From a checkpoint of a small transformer trained on Wikipedia.
Size: 15 layers, width 256, 12 heads of 32 (3 for keys and values), MLP 704 SwiGLU, 16M parameters.
Architecture: RMSNorm before each block, rotary positions, no biases in attention or MLP, untied embeddings.
Training: a variant of Muon for these matrices, 358M tokens.
MLP neurons of a small language model. Each row is named by its layer, matrix (gate and up: input weights; down: output weights) and neuron, and shows model dimensions 112-207. Each number is 128 + 24 x the weight over its row's rms, rounded and kept within 0 to 255. Numbers have three digits each. A neuron's up and down rows have the sign that makes its largest values positive.
Before each neuron's rows, "fires before" lists the tokens most often just after its 100 highest values on Wikipedia text that the model never trained on; "fires on" lists the tokens most often at its 100 highest values on Wikipedia text that the model never trained on.

fires before: " |", "\n", ":"
fires on: ")", " Title", " place", "})", "a"
L10.gate577:096113112112116136094155146080116101118095148168141124131104088132166147113088120170154127133112169101144145149133135148114113123156169102119117110141101112119120144122127093109086112126093124110156141192129132140112139121138171146132133127097111103098145080142152115194146112118133132133
L10.up577:130126106115079127109134136159099127142121107131143193157114149110116194138146141114097079142079158138164095117162147112165128156144099128148143162137128149115134136139170102115093121160076159115138122147120115077174135118123107130107112114126125077125097124129152164168097088112138153145
L10.down577:109155152130149127131155102127175132154150102130135118105139128161181138082117118132132178122150131151139129083142119146120095110149118107110140110153085144113113155162090105118168139130140088077105138142142161121113139130137140130086160095088162153148137167127112114113156129132145139164

fires before: "\n", " ", " The"
fires on: " |", "."
L8.gate90:082115171163134135164093097139138115160134142090109126114110136144169071156091173100133132117156126122114094138112134134134126143138121157137131162158098159118115128119145148121149133147114124070122147116118121123117135142167118118103115131102145103134068094146118129117144094082100157160
L8.up90:139142170156108160114099171157152138135146186088118127116130111090159167129123152152147128107124101127143089148136190142063127127111116094109120160131116145123181140098116121137102077120159134171106114145107069139087155108123107162095096157128110132174134096150120201104124128096151098132
L8.down90:133128161144147134118141116099107091123128096163114133149154132135105128150133206133121107138130141126102151132082135114148134128155177143119123108074165120122151147136110122076159170145123132088131093129131102099078110112126152164099130104135123104099122113121155116092165148121149137114

fires before: "\n"
fires on: "==", " =="
L9.gate395:170128112109117124117061126151082102145078129155102145130112097135136116096134124154062119136146126104154125135128122109109149105152108124081093135116100131095110141184122138123122145132102152161109133119171121105097117132094138078139156141080156112119178102120087103095121156131118112107
L9.up395:157105106155154132103104138154134151113097153147140143147117123115171186185110158117138119097145114141142115190119113111077112127145102099136082144104159126137148125175106155139112121113116092157167102094127096134110152114106133136147137143117111109119146088126088181131136103119136113136
L9.down395:127134124122131114139149108118111143136131130140144114129131117101102153099112091116147108134112114134121149105108128130169091115119125136113147154137122127145119121106151123110090122127164152086122130139117152112132134126153134123127118156138091133108083167129097095144110128123126114089

fires before: "6", "9", "1", "0", "8", "5"
fires on: "9", "0", "1"
L6.gate100:107157142146106134087122154141087123137151098078121190119146108115129149130128162137082135123113157157121170135142039108128125098146086116125151096183143170107123093122144137145158117120135127093147075157140150150159107144170147151111120116149122092142138136092147158166127117064116152122
L6.up100:140123108107139111142134113133147131083100122161118138145119163170117149146089123144118153106137166152130141098178093129178129134142133174149132111138109169087124152139125121156157087094134096125099077162141174129106106135128131125138116135162140084133144082112114139133108110135102116133
L6.down100:138103109117096094123148117126126086102140123115126090152104127105122179136121149102129129104089126161131153078130095118128122131195092115156140135173123123072141107163142092148148126107124112115124115153122132091153142122145145189156116134158129099144100085091103092154091082158119091094

fires before: "9", "8", "s"
fires on: "1", "ed"
L9.gate424:130158085081078117117131082160128144100136164145125101108073156156127117124180114154155174136139126134156155146154093122101136119134097153169116101162112157075146168142141132145149088148143150105101105149124111158101141159153128076107100126111124141133126128128133116150094167126151115160
L9.up424:067100146131102107095141131169147133120169149123143139152144117137100092154134120112100092124146077145165145142135094104125091153081144148145104149097142085112163126140151125178123153130151113088134162126100134112116093118143152174096173156137094142143143149093145138114106186121105163111
L9.down424:136118130126152136142149135136175168112106158110111123123112133131133096150123132155179104143101098158078173112095151099165147127126133090125071129127158171110115108106125108080106126115118085125120140147112134138137123137115139109113147152143164112154143137126129109165163111142100088123

fires before: "\n", " He", " In"
fires on: "."
L7.gate392:130106119121085147148107119143096156139133131122130140126165133112138076102169197127130146153140103129142146124125122088121149152124128108087114123078143135084165100141103133107128106139104150139111147157126144099084098135126079130142104125155150139136086112111174128152117097100138175115
L7.up392:124108165138122175142107097204133124180131084135144153103117102128095150118155130108133112150139112104101098114124149115128126139117056120144163116121148123109180147105146122119111130099131160157111141135116090134105160156102080159153127087126166157155106103151137146113137109081098124127
L7.down392:110140124104140134144122065123124121151132134112142129142098132122146150171142203088129149137134106139139131135131112109131137159123141132145108141089146131097192157125130127140109136089135087153130153121149090124094118130101075114128107123112130127122115116087149140132145111159167142146

fires before: "9", "0", "8", "\n"
fires on: "1", "2", " place"
L9.gate496:133140101113133107053097124116148109116102141103116076139137120138174110127136147116104131158122126097118133119126117152097151140147136117151147162146140135150092160138111127114166089141140117155124103155151152159141139148136153155138147103093136107089120122140084106175142135111155158107
L9.up496:147143133114101097144099109171127116119129073114089086144119138150113102101097121141162130141115099168127144163175109112100116121109123167121112132132144138159119146123114105098165091111096113174136156130100148140149147172142151139160142113101104094134153129107089128141122165147130135122
L9.down496:137164201150132130156154125138162169116122160091115130168108082149163123106121087085089135110129128094109130073166131155101132124126122095084151123093145150061160125149127129137168154156145105114105120120139101152132135191181123094139081145125084149147158147134153124138141085162167120159

fires before: "\n"
fires on: "==", " =="
L10.gate266:187157062151169136102106157114101130093118101119131114124116102125125115163167124117175128163170104098099098147152095123138116139156086098144134109137129129137136140182134179114138138174103154129130096135141113141142124133078101124129124134102104094114130116123149075102117150128121089132
L10.up266:098146154143109075120111154177137103164115117172103109128104167123143151120085138183120130093167151113124124126146143103097124108126137095099150133142159110065104133093126131165161100127096099122165145141106148093150128140106177097159131144103147112138130171113127143120109132136095109099
L10.down266:126129086147157149149159104108113149132142096159170114114127107134115104106118121134156133152084153156146105117143110172118116106138097159099152124134143119093122156081161119105131135122156144116097149126125141142117129110142135103119133137168146101115138157126132122163136136106145118105

fires before: "4", "3", "5", "1", "2"
fires on: "1", " ", "0", " of", "9"
L7.gate155:135137139144067112143156128123121152135105119108122104120102130121165080136157135141116128156087079121094091135126133107169092120122153095134152137108112111115093135134134082119131132152162178121099121125129108127121097120126135166130146129124139099134106116110142124072102112118131125109
L7.up155:132114146116144107161162128141125157094121142116118110163134119120104127139133089125162113156140128100084153115118142142113102133170145120133169113132166136148143127136180109117119131132157118116124143145108116142185104119140134189151107093151164101089120143143117140113110142117124140151
L7.down155:145164140131119120105142120145111120127105107122154093159108099124144129094082123150152136090133189136107164092145105131189111136109130114146119105103112126129124095084120128143099113130099158107153087115141150142083153117120100123146142121137103055132143154073117141146144113157082138117

fires before: " the", " a", " that", "9", " his", "8"
fires on: " during", " announced", "1", " of", " after", " in"
L6.gate444:103110152149113109158148132130129133077162081140122121123160154144121087091108138086143126154133144130106099129150102111090113176119113127177123138114134106133110140116178167088138134141127136115133099118102174137134099129157144109137115124157120087173175167167100155092093119127174131143
L6.up444:109142157102150105115104100133165107133110134128093107098172144120093107128156107116131135126139113130091119085156127104153111104125078136104145096133119128093080129132129103057134131146106135121133114145173134127118117107118161150093110138144138112150145103116105124116123165110130095156
L6.down444:129132153146123110093133150117132121136159119091160132130116085172133093158121159122105125117093140131143137136149169152093117133120126095136177138154133127130129088167169139104140099101115139131119092133097147130126111138133154164143087127178081037110095158112094184105145121145159160173

fires before: " |", "\n", ",", " ("
fires on: ")", " =", "'", "\n", "F", "]"
L8.gate276:081106133146120146121103094124103095102121159115155110110169119090141144118162140140151213128130105105114137116132089090083139090122089135103131103113153075163086140149129104150047124132125107094161137100101135169082158134125144136130149170106120137179121093139129140085117111158131134171
L8.up276:144083127125124129127133139156128147141087123126120132122121198140123086140148179098132110125125130139100114149136145145149155123147128152100123138096108128130126106118120121090124140135112169141164099165166131117141106155095096137123154090110123112122091117175159118130113096106164152130
L8.down276:105119120169143126113125118160127140102118145150130115132153092135141119136119145121176073115125142157114134094132137112121118125141113141139098136172123151112170157161139103105131128148120136184116096139125115108122178122137138121103105094121129092172136130089154159112180101117142140099

fires before: "\n", " The", " In"
fires on: ".", ").", "\".", "n"
L7.gate511:092161126175136180101118131145123092113093124155145092154109145116094128102106157137100180150100107151133158137096137089120078100146140089101156144122152148109130133108073109099125122133106131105123097113098097158116106108096127144127155113131139151136098075149130124121122101103092151160
L7.up511:099122144135113168099164149176108118095092127095131081106107117161130123129105184098133074147117141128117125141094164126139104123142109126107160150144177140103085146079122133125135133138102128125120156120132102147065140130114096135166154089134118125119107089106101139158143085110140137138
L7.down511:110131153189123127127125076113117087145130138116115142119101096116118152157122159165127149105101148096126149133116133104103160109157165138107158122155149132128103138100128136146168140140114140174145152125094099135135137123185140131140120105146148106088139084083156140143133118108121119150

fires before: "8", "ing"
fires on: "1", "9", " Dur", "com"
L10.gate345:107135131155123102135147106158090127101109095101102140133080108116114161094116151131076134136168157154093161125130123141121169125141129127127144162087137157146102144063151117139145142135153088089101129180110137110150143153123180120135162131152135093178154168117134102190123169135155126165
L10.up345:142110153144147119111095157148130138130078148131105152153134109161145142085145140125130131131127116143161129126188088141172159110149109123156112147173126078137107154128150141140129133082114109118113163146114132117156149155083162127108172141130118118147126124119178155106138131131117087131
L10.down345:137146167167139129130167100128121115119097106129195138117122136139150120135130138128122167153118107110097150156133158115096138117106143105123124129109110136146123090118191124098104130141116119131088115132139103139133108138109161120126128162145069147105122105127087085148123118126104104096

fires before: "\n"
fires on: "==", " =="
L9.gate521:151130076096155085106073116092121147125116173143135164151110080156120130128143124113103130118127117128153158103108120149128143079155120147175133091126159135123156150167112132086160141130119143167143113114123148112155141145106142151135146129121114156127138146125129133125117098115118132121
L9.up521:150117115138081163113094150122149119087119126142160137120133112149145120142160100126125138180150137126131082129131132097088106138118153123132144122169137145123121203094104144081108141160080157136171141147154100137076119139127153101156158160120120114120134136146139158106130078121154110147
L9.down521:127131138119172129080121118115115135106164119144126112140100096138084124135081078111111119108118164120151176136139114148151145102103108122113143168129084158110127121154158116130127151129184135116138124158151182117141092134167138102123105089131115122121156123140135077113076167146119134045

fires before: "\n"
fires on: "==", " =="
L9.gate273:130110131088131107111122147145125120137092129171104080144108090145131126127127154144093140166132117151083147152118130129116127106131143122131075106090134166102107126139176111090113149171145107123099140098138079144105098130128135123159089140127116144106144167136132107114093128090124157144
L9.up273:139152085069097128095122165113161135147090178116117122137112150149126121135113160141107171137108125151122067126125131138128161100181071132133143115102142084146178135155134153148116117097090116114153128137125127129136112068174172111104095095128125137145149100179151156141156085141135124117
L9.down273:127124119141106122122101141134102084130152119128106097124152098126089144126132132170139097142100106097149151112145113131135130143086144131112150164132098135170133156074159085131110149130148099095109112133135143113138111119121120148090148138114142152133127124106183106141128151144080119146

fires before: "3", "4", "5", "1"
fires on: " ", "1", "8", "0", "2", "5"
L8.gate495:113151152088134077107163140109125112135144112149144191135113132139162104107122089110124104159111134110159133119101145179158128080145130122149103166137108167151112118111129140089127122138127159159098140118114171155089179163152105124119076105128114119122098075072119144129124131118132143122
L8.up495:142095162135090127119138129124152112124125137192123141112093138147108116135133128097108127150128156100110122153107091120108139100144103115143137165093090133221180135120107116133125115108129094154149115149115136138129163116121155116106108128112068134090142124125101154116154119121140098151
L8.down495:136130126098113108085118150117108110143108121117135163167125137129145081101117114098180168129095129159134123127111144156165111075136140136147137128110124119155124118137189153139136099150131157096131170093141119144097144150087136128120088163131138099154108120103134156128115105108130098101

fires before: "1", "0", "2", "8", "://"
fires on: "0", " ", "s", "9", "."
L7.gate32:143144084131106121149140166112112138108160111128118128152103161165098148118165111112111149119148147143162136123119083138133083103134133079171125086094156119141104132141165153102151098152152085118112144141158141132127140149151124163169150136202142141150141150119160131162133137135108115119
L7.up32:110149124081078105113094152092108133156171123131142108102124168140114133124153168122101152110158160115129103158114106134180080105087156117108156111107075108116146134114127134116138151140163121112129169148114150117109104124114130137101146115118155124162137145131156101122142117062124139135
L7.down32:086110157167116115129143169123126140119138101123140105149145127149137166156128095149183135144096124147127143157137121156117072122141076083142077123153145125168065170101156142107141129141112139127095142156081143131089122149157144145172124117167121138114125059093137168112143085100132124103